config = dict(
    warmup_steps=200,
    final_lr_fraction=0.0,
    batch_tokens=131072,
    max_steps=4590,
)
MLP neurons of a small language model. Each row is named by its layer, matrix (up: input weights) and neuron, and shows model dimensions 352-415. Each number is 50 + 10 x the weight over its row's rms, rounded and kept within 0 to 99.
After each neuron's rows, "fires on" lists the tokens most often at its 100 highest values on Wikipedia text that the model never trained on. A number after a token or word is its count.

L4.up886:27 49 69 50 38 42 47 51 37 59 44 56 74 45 48 53 45 43 45 66 46 51 61 48 41 32 39 43 30 38 41 55 40 52 52 38 38 47 54 37 28 51 39 43 47 59 40 50 42 53 19 46 38 45 53 43 45 50 62 52 52 46 64 59
fires on: " after" 24, " of" 15, " for" 13, " at" 13, " from" 11, " with" 9

L2.up1284:49 69 65 44 56 68 39 56 55 42 50 31 45 50 39 58 76 25 58 39 47 40 48 39 48 40 33 46 54 34 53 49 66 40 57 39 48 67 45 43 55 58 58 33 53 36 58 51 32 50 61 43 43 48 46 63 52 25 47 52 47 46 42 63
fires on: " had" 17, "aring" 12, " who" 6, " have" 5, " inf" 5, "mosp" 5

L2.up1354:43 45 59 49 51 50 45 46 42 37 39 43 52 66 37 51 46 44 63 68 36 42 65 36 26 43 60 47 54 53 45 29 55 33 50 45 40 53 49 46 60 66 59 38 32 42 43 36 48 39 35 63 62 61 52 48 56 42 51 51 51 47 28 54
fires on: " of" 35, " per" 24, " for" 4, " the" 4

L4.up1001:48 32 50 47 70 36 48 47 56 66 45 59 45 58 66 45 58 47 59 35 34 43 56 44 49 43 64 45 37 55 45 37 58 57 51 53 46 50 42 64 41 49 54 44 39 67 58 50 50 39 59 45 45 52 47 53 64 32 45 58 44 34 67 35
fires on: "g" 15, "j" 10, "w" 10, "b" 8, "qu" 6, "c" 5

L2.up1318:31 65 62 49 45 57 56 50 42 35 48 50 48 32 63 56 41 61 38 41 61 64 69 30 44 58 54 52 46 57 22 46 42 57 57 44 53 45 48 49 47 48 49 45 42 39 46 69 43 42 47 46 63 67 56 42 52 36 50 32 45 61 59 58
fires on: " of" 34, " to" 27, " in" 17, " for" 4

L2.up1891:30 48 51 47 33 44 44 60 42 45 35 76 45 47 34 60 48 59 43 65 40 43 51 39 39 47 38 51 39 45 57 49 60 52 53 37 58 48 31 60 57 63 53 47 44 58 37 49 37 59 29 43 56 55 35 53 52 46 62 58 53 38 38 37
fires on: " as" 31, " including" 9, " especially" 6, " then" 4, " of" 4, " or" 4

L2.up704:64 60 43 55 48 71 47 59 39 32 50 60 57 57 48 39 52 28 50 47 50 57 49 65 57 51 59 42 53 48 67 45 49 49 48 55 27 56 59 48 53 59 50 33 43 53 46 51 50 51 60 57 49 45 42 43 55 35 32 51 40 40 52 58
fires on: "\"" 60, "s\"" 9

L2.up822:35 38 65 53 57 53 61 45 45 39 61 62 50 55 38 68 45 34 44 36 57 53 67 63 58 47 31 61 37 36 44 58 49 54 40 37 43 53 33 35 54 67 37 53 54 54 42 56 60 53 48 45 55 68 45 52 46 46 53 35 42 37 45 27
fires on: " from" 25, " of" 18, "ant" 10, " to" 6, "ic" 4, " a" 4

L4.up500:55 55 30 38 52 58 62 47 44 51 43 40 54 53 35 42 57 40 31 46 45 52 61 50 37 55 31 45 38 45 32 54 79 59 60 50 54 50 50 50 62 70 62 63 50 38 52 50 23 33 48 64 31 67 39 52 59 49 58 45 45 66 28 65
fires on: " were" 29, " are" 24, " who" 8

L4.up1465:68 67 61 40 30 43 44 49 58 65 54 41 56 53 46 41 54 56 43 62 49 33 41 38 42 51 53 40 52 55 28 50 52 60 53 52 47 54 48 56 65 70 52 43 60 39 46 48 45 57 37 47 29 70 66 54 45 35 61 61 51 47 53 51
fires on: " |" 31, " " 15, ")" 5, " was" 4, " with" 4

L4.up737:43 60 58 45 49 29 49 63 45 39 47 64 36 56 46 58 65 50 40 49 48 50 61 56 41 47 46 37 44 39 43 32 51 51 42 58 49 32 54 44 69 61 37 54 53 45 50 63 49 58 50 48 60 61 53 47 52 49 36 41 34 53 45 64
fires on: " to" 34, " of" 17, " the" 11, " at" 9, " with" 4

L2.up1289:42 37 52 44 55 58 62 47 59 45 57 51 43 66 57 52 49 37 45 46 39 40 38 69 53 37 45 47 43 53 58 47 64 58 39 46 55 59 50 36 47 55 69 42 45 64 41 55 63 42 45 58 58 60 30 29 50 36 42 62 55 52 61 34
fires on: " of" 40, " on" 10, " about" 6, "ing" 6

L2.up315:34 42 58 51 36 49 47 47 48 50 31 57 53 50 52 48 52 48 67 72 73 36 37 55 52 46 53 43 61 52 37 51 61 51 38 53 43 45 41 46 63 50 52 64 51 55 59 51 47 62 41 37 58 52 53 55 49 48 54 49 42 50 44 29
fires on: " had" 18, " first" 11, "on" 10, " makes" 6, " make" 5, "ess" 5

L2.up392:43 47 48 38 56 59 47 54 32 45 41 49 60 45 57 38 57 53 46 61 50 58 61 57 13 51 45 50 57 61 50 39 27 57 51 35 53 39 45 60 36 71 35 53 46 54 33 39 48 48 60 61 56 59 35 37 53 38 38 44 48 49 59 61
fires on: " from" 36, " in" 33, " of" 14, "\n" 5

L4.up1488:61 45 38 44 52 41 50 57 35 42 39 49 59 54 49 74 53 64 47 59 48 34 51 45 56 72 49 64 49 43 45 47 35 57 57 50 52 62 63 59 30 49 60 49 44 55 53 49 42 72 42 51 52 50 47 57 64 50 45 52 51 44 66 53
fires on: " and" 37, "|" 7, " or" 5, "7" 4, "2" 4

L2.up1735:59 49 65 53 44 46 36 58 64 55 56 39 42 56 36 39 67 53 72 56 61 42 37 53 53 45 52 35 65 47 48 42 58 47 35 39 37 58 57 47 67 44 44 45 56 22 54 48 50 51 35 55 56 40 51 48 58 43 56 77 51 52 61 29
fires on: " p" 41, " with" 24, " had" 7

L2.up1153:29 54 52 49 47 37 59 59 57 42 61 49 57 53 36 52 45 35 49 61 31 53 58 60 37 40 26 49 49 67 44 38 61 59 41 36 55 58 44 30 41 56 60 53 53 57 40 38 47 47 41 60 49 45 43 42 45 31 37 47 44 34 32 44
fires on: " of" 69, " even" 4, " both" 4